Weights of a small GPT-style language model, trained from scratch on English Wikipedia: width 384, a variant of Adam for these matrices.
MLP neurons of a small language model. Each row is named by its layer, matrix (up: input weights) and neuron, and shows model dimensions 48-175. Each number is 50 + 12 x the weight over its row's rms, rounded and kept within 0 to 99.
After each neuron's rows, "fires in" lists the words (lower case) most often at its 100 highest values on Wikipedia text that the model never trained on.

L2.up1328:35 57 47 70 48 48 54 26 33 55 42 45 39 52 72 42 53 42 57 45 64 43 46 65 45 59 70 48 47 48 43 50 45 36 64 63 32 51 49 66 43 39 54 43 76 55 43 45 36 52 51 57 52 52 58 46 61 57 53 47 54 49 74 70 56 35 64 47 37 53 50 42 55 44 58 54 48 51 47 47 68 52 48 81 54 44 28 39 47 59 56 52 41 40 53 60 46 46 49 53 59 50 44 61 40 49 36 39 49 53 39 51 55 52 31 58 65 60 44 53 52 53 45 67 61 39 47 31
fires in: "american", "these", "life", "english", "town", "music"

L2.up195:39 58 61 69 57 59 52 56 66 43 26 48 14 53 77 63 50 50 59 49 48 41 54 54 48 71 50 52 48 33 26 35 43 44 54 50 24 59 57 37 22 35 47 35 58 62 40 46 52 53 51 30 57 63 50 37 80 56 21 50 42 43 58 61 47 69 49 56 55 70 50 39 78 37 50 64 44 40 57 45 46 57 41 76 45 48 32 59 56 54 53 48 46 58 51 41 46 56 58 65 51 53 46 69 55 49 42 64 51 48 74 46 63 37 58 38 65 52 47 54 52 42 41 53 60 42 51 33
fires in: "these", "held", "eventually", "subsequently", "cave", "frequently"

L2.up1315:45 54 50 66 37 51 42 48 35 61 84 50 59 46 45 45 52 45 56 54 81 47 47 34 46 39 76 52 50 23 47 55 46 22 56 43 56 59 35 39 49 24 68 39 41 54 82 67 48 42 48 28 53 36 29 60 70 68 73 55 51 59 57 40 54 62 52 56 63 79 60 38 66 66 46 43 53 45 48 74 31 43 55 54 59 37 42 58 51 52 46 57 43 49 49 49 61 39 60 54 39 47 78 42 38 44 39 49 50 49 51 77 34 66 39 52 55 59 39 38 66 48 69 58 40 58 50 36
fires in: "known", "japanese", "independent", "who", "cave"

L2.up751:64 53 53 90 54 48 67 45 55 55 60 47 20 62 19 52 42 57 39 47 44 43 57 75 44 45 43 45 58 40 50 69 61 63 50 68 59 44 34 40 39 49 62 47 55 64 27 42 48 46 36 53 62 63 35 54 34 80 32 58 30 37 51 54 45 54 52 41 54 51 41 55 53 56 80 61 42 47 40 32 61 63 39 49 45 47 35 56 56 57 63 34 42 48 41 64 35 58 29 34 63 44 47 41 49 40 62 29 55 51 48 14 47 55 71 34 14 46 49 52 51 29 40 31 48 33 63 42
fires in: "general", "led", "league", "conference", "together", "netherlands"

L2.up1241:68 48 48 77 52 40 53 32 34 52 48 37 53 48 49 56 55 53 44 47 73 55 50 65 51 44 52 51 51 52 51 67 50 53 38 59 80 34 63 50 65 43 60 66 73 45 21 39 45 32 40 50 49 29 51 50 52 43 52 53 37 63 59 63 45 10 41 37 48 38 51 55 42 55 37 59 67 59 39 45 53 60 48 64 55 53 61 56 47 52 47 41 39 43 59 50 20 69 18 42 66 54 42 54 52 46 50 45 41 44 28 46 43 75 50 56 48 60 63 59 52 60 34 46 50 59 45 50
fires in: "later", "title", "early", "captain", "currently", "current"

L2.up1073:48 49 56 66 25 37 48 50 69 52 45 48 61 42 43 48 62 59 51 58 76 38 44 58 65 27 47 51 44 61 37 45 53 26 53 73 53 60 52 50 45 44 53 66 52 40 42 51 44 49 52 42 82 14 42 51 64 17 53 65 53 51 68 62 72 25 42 51 37 58 53 51 53 46 39 63 51 57 44 38 46 55 64 50 56 49 65 38 47 49 55 50 33 38 56 48 42 72 58 52 49 66 65 45 44 54 50 47 48 53 48 54 42 57 42 56 59 56 52 52 55 49 45 60 55 40 67 50
fires in: "company", "called", "complete", "like"

L2.up1103:49 67 52 42 35 80 47 25 43 32 25 55 47 57 77 57 50 47 49 40 69 46 61 65 43 53 57 36 47 43 41 32 35 54 65 53 50 54 43 47 50 53 49 52 32 59 68 64 57 44 59 68 55 40 45 45 34 27 77 52 41 66 57 72 38 33 40 61 43 13 62 51 57 65 47 38 11 50 58 50 53 55 49 53 58 40 35 48 54 49 58 45 44 45 39 54 45 38 56 62 55 50 47 51 43 43 43 66 36 52 71 80 68 52 41 60 53 51 49 34 40 30 34 40 38 41 57 58
fires in: "over", "within", "game", "institute", "mathematics", "consecutive"

L2.up1234:36 53 47 47 55 38 14 61 45 59 59 46 60 48 51 44 42 37 48 53 62 44 36 37 43 41 62 31 44 57 63 55 74 36 51 47 28 64 65 40 40 50 58 51 50 48 49 49 40 56 41 53 50 06 40 56 49 31 33 60 48 40 55 40 64 63 49 43 39 52 51 44 48 46 64 45 63 57 45 63 70 46 67 62 43 46 63 34 44 60 54 61 46 49 54 43 65 71 39 48 59 47 41 53 31 50 43 25 58 41 11 54 52 72 31 56 37 45 51 50 46 61 58 58 50 58 53 42
fires in: "they", "times"

L2.up675:54 49 33 29 36 42 52 43 43 44 73 51 49 45 65 47 41 63 44 47 50 46 48 37 50 53 46 69 51 25 48 47 42 38 79 35 37 61 37 39 57 66 41 42 44 40 76 58 62 44 49 41 58 53 58 54 41 51 69 77 45 37 45 54 38 45 48 58 88 71 49 50 39 62 35 49 43 67 39 31 52 43 61 69 43 38 63 44 46 50 47 63 73 62 39 48 54 28 63 27 51 48 45 48 50 47 47 50 49 47 50 74 55 41 60 62 36 54 47 42 45 63 46 54 31 76 55 49
fires in: "such", "several", "education", "netherlands", "participated", "following"

L2.up1277:47 39 44 41 47 36 52 41 53 49 52 42 75 47 44 59 59 47 49 36 28 52 51 50 63 32 73 59 39 54 42 53 23 67 30 64 49 57 52 49 53 56 67 57 35 54 54 53 55 38 59 79 67 63 51 51 45 79 56 49 44 34 41 54 39 16 45 52 42 64 49 61 31 61 34 40 59 72 39 30 44 62 36 39 39 47 54 52 47 56 40 55 57 48 58 38 38 45 38 44 44 56 57 48 54 45 57 48 51 31 29 62 74 58 47 50 21 51 48 50 51 42 47 40 50 43 36 53
fires in: "san", "established", "elected", "directed", "selected", "built"

L2.up493:72 46 58 24 65 42 23 46 53 47 54 37 46 56 67 65 59 38 57 61 81 50 42 49 53 65 59 66 48 76 56 85 55 68 43 50 68 54 35 59 46 74 34 58 74 55 54 33 40 64 59 47 39 89 89 48 75 31 44 40 59 52 39 50 45 51 47 58 38 67 58 52 49 49 34 60 35 64 49 35 36 46 62 48 54 47 48 45 37 41 62 38 68 22 54 48 61 75 47 56 57 48 49 65 51 56 42 57 56 45 25 82 69 40 43 51 62 49 50 50 53 55 58 45 61 63 55 38
fires in: "only", "american", "system", "systems", "species"

L2.up273:53 41 56 24 77 53 76 58 66 49 57 62 34 73 60 54 72 45 47 42 43 55 46 33 48 32 66 52 53 66 50 40 65 64 71 35 59 52 49 60 60 69 41 53 73 49 46 31 61 53 44 66 66 29 70 47 37 70 36 45 44 42 46 53 53 67 48 43 44 39 38 54 34 48 65 35 65 46 54 54 48 51 51 56 50 62 64 40 45 31 48 55 68 45 47 48 43 73 62 51 34 57 33 39 58 60 59 41 55 66 64 73 56 47 43 38 31 51 54 49 45 65 58 37 64 72 42 76
fires in: "born", "program", "chief", "stadium", "see", "programming"

L2.up1213:54 47 66 37 35 44 42 49 54 51 73 45 82 25 54 40 65 45 49 51 43 54 57 32 51 41 36 70 53 65 43 47 48 54 51 53 35 64 60 46 61 61 48 52 53 63 35 32 49 52 33 38 47 45 73 54 51 90 19 41 42 38 51 47 45 76 48 46 46 63 52 50 51 43 59 39 37 46 55 40 36 37 48 53 42 59 43 50 38 39 37 49 65 43 41 61 55 40 49 67 60 61 52 43 44 28 40 63 45 54 64 74 48 34 79 34 59 49 54 42 55 65 67 43 66 35 47 46
fires in: "only", "found", "or", "foundation", "founded", "type"

L2.up988:19 42 48 34 41 12 50 79 58 49 45 67 45 54 61 43 44 53 52 51 21 54 46 39 48 44 60 53 57 65 57 46 45 48 55 31 28 51 26 73 68 57 50 30 62 45 50 40 60 60 54 47 55 39 51 55 37 64 29 40 52 48 48 33 49 86 52 48 51 76 47 41 52 46 62 47 84 50 57 71 51 45 44 61 41 59 52 41 45 49 45 65 42 66 45 53 54 28 67 51 51 60 45 35 54 60 48 43 58 56 62 51 65 52 65 44 44 42 48 54 53 60 44 57 61 75 60 62
fires in: "they", "total", "born", "series", "national"

L2.up785:67 47 43 13 53 57 44 49 38 44 51 53 48 52 68 43 48 39 47 44 43 52 43 33 41 51 50 48 55 65 46 61 56 51 60 39 52 49 56 56 56 72 38 53 80 55 68 41 46 52 47 61 48 32 70 57 35 49 71 42 48 46 46 71 49 58 36 47 54 47 46 57 41 46 52 40 50 54 28 42 58 29 60 48 53 59 73 47 34 39 44 57 56 32 44 54 43 47 54 56 37 43 47 58 39 45 48 38 50 43 30 70 52 61 27 37 39 52 53 46 49 55 43 44 46 99 36 59
fires in: "there", "born", "independent", "only", "engineering", "american"

L2.up290:69 41 54 63 55 58 27 47 35 56 57 60 49 56 51 58 49 51 55 39 49 48 52 46 48 30 43 43 36 64 47 70 57 53 37 58 37 48 71 55 44 76 28 51 72 65 38 36 49 49 54 54 40 73 64 37 59 70 39 46 43 58 60 56 63 53 61 42 29 59 45 52 37 55 72 26 46 71 50 42 60 56 41 48 47 74 49 56 50 36 87 42 49 39 40 59 52 57 67 56 59 38 45 56 37 51 45 54 56 52 44 61 50 41 41 49 34 52 47 42 41 50 60 61 59 63 51 43
fires in: "like", "english", "such", "along", "court", "town"

L2.up368:72 43 56 38 45 52 55 73 50 56 25 45 34 53 21 30 52 65 65 54 62 59 58 38 40 35 61 45 42 54 60 43 43 46 23 35 77 27 41 59 28 41 57 50 34 36 30 38 49 52 61 27 54 62 38 52 80 64 14 57 49 52 49 42 53 53 50 44 58 43 35 53 53 41 49 39 62 54 63 68 57 53 54 52 71 60 54 39 59 50 48 52 39 42 58 64 38 76 45 47 48 34 35 41 55 59 46 47 54 63 49 43 47 50 54 45 54 50 49 63 43 56 44 48 53 82 48 48
fires in: "father", "daughter", "temple", "young", "robert", "mclaughlin"

L2.up523:84 49 45 64 52 60 62 48 53 35 44 53 39 50 53 46 62 32 44 49 77 49 53 42 45 48 59 49 51 59 31 50 59 53 37 63 50 41 50 39 49 39 49 55 33 42 60 53 44 50 59 44 25 49 68 40 61 41 46 42 51 58 39 53 49 56 38 66 66 39 56 55 53 52 33 41 32 51 46 58 50 42 54 46 53 48 70 51 48 46 45 42 57 37 47 58 53 69 58 64 49 45 42 64 47 53 59 68 39 33 60 46 64 37 32 40 57 53 61 62 56 30 44 53 43 49 66 48
fires in: "institute", "style", "gold", "minute", "position", "interceptor"

L2.up1404:68 45 59 38 58 58 39 63 58 55 55 52 21 50 40 43 39 62 37 51 69 47 52 43 52 42 53 44 47 64 65 66 66 67 38 48 66 37 23 45 47 65 45 59 67 45 74 36 44 64 45 68 40 26 60 41 41 30 24 33 49 53 42 51 54 51 39 57 43 49 38 53 43 46 56 38 61 41 51 40 57 44 57 43 51 52 64 38 37 45 67 57 72 53 46 48 63 77 35 43 40 46 44 45 58 68 55 40 53 53 42 55 58 43 25 45 47 51 57 54 60 55 55 39 49 66 30 70
fires in: "career", "been", "inspired", "acquired"

L2.up986:59 49 54 50 59 84 31 58 53 63 40 51 32 61 47 57 30 78 63 38 28 37 55 42 45 35 64 51 46 69 87 58 49 54 49 48 47 48 58 57 53 61 46 46 84 46 47 23 45 54 52 58 56 57 58 27 52 58 20 56 50 64 56 41 51 50 53 53 43 56 37 52 45 43 71 37 68 64 46 40 37 58 45 68 48 38 48 38 52 46 61 55 43 32 59 40 49 69 60 43 55 31 49 39 55 36 50 45 53 74 49 46 44 47 55 31 49 50 62 59 43 48 38 49 53 44 38 51
fires in: "west", "previous", "netherlands", "port", "together", "none"

L2.up847:49 50 46 13 48 48 44 37 46 45 47 44 71 40 67 47 47 42 54 54 29 59 56 54 50 70 45 56 60 35 47 51 56 33 79 34 41 67 51 47 61 50 59 48 32 67 70 60 54 43 52 59 58 43 40 56 36 54 71 57 65 42 40 48 40 43 47 48 65 36 53 41 53 50 35 51 29 54 44 53 54 29 59 44 45 36 41 61 51 45 29 54 49 35 43 51 42 37 57 66 48 72 64 37 47 42 48 44 44 52 48 83 48 53 44 52 45 42 52 29 40 61 51 50 33 22 69 46
fires in: "station", "however", "preceded", "current", "succeeded"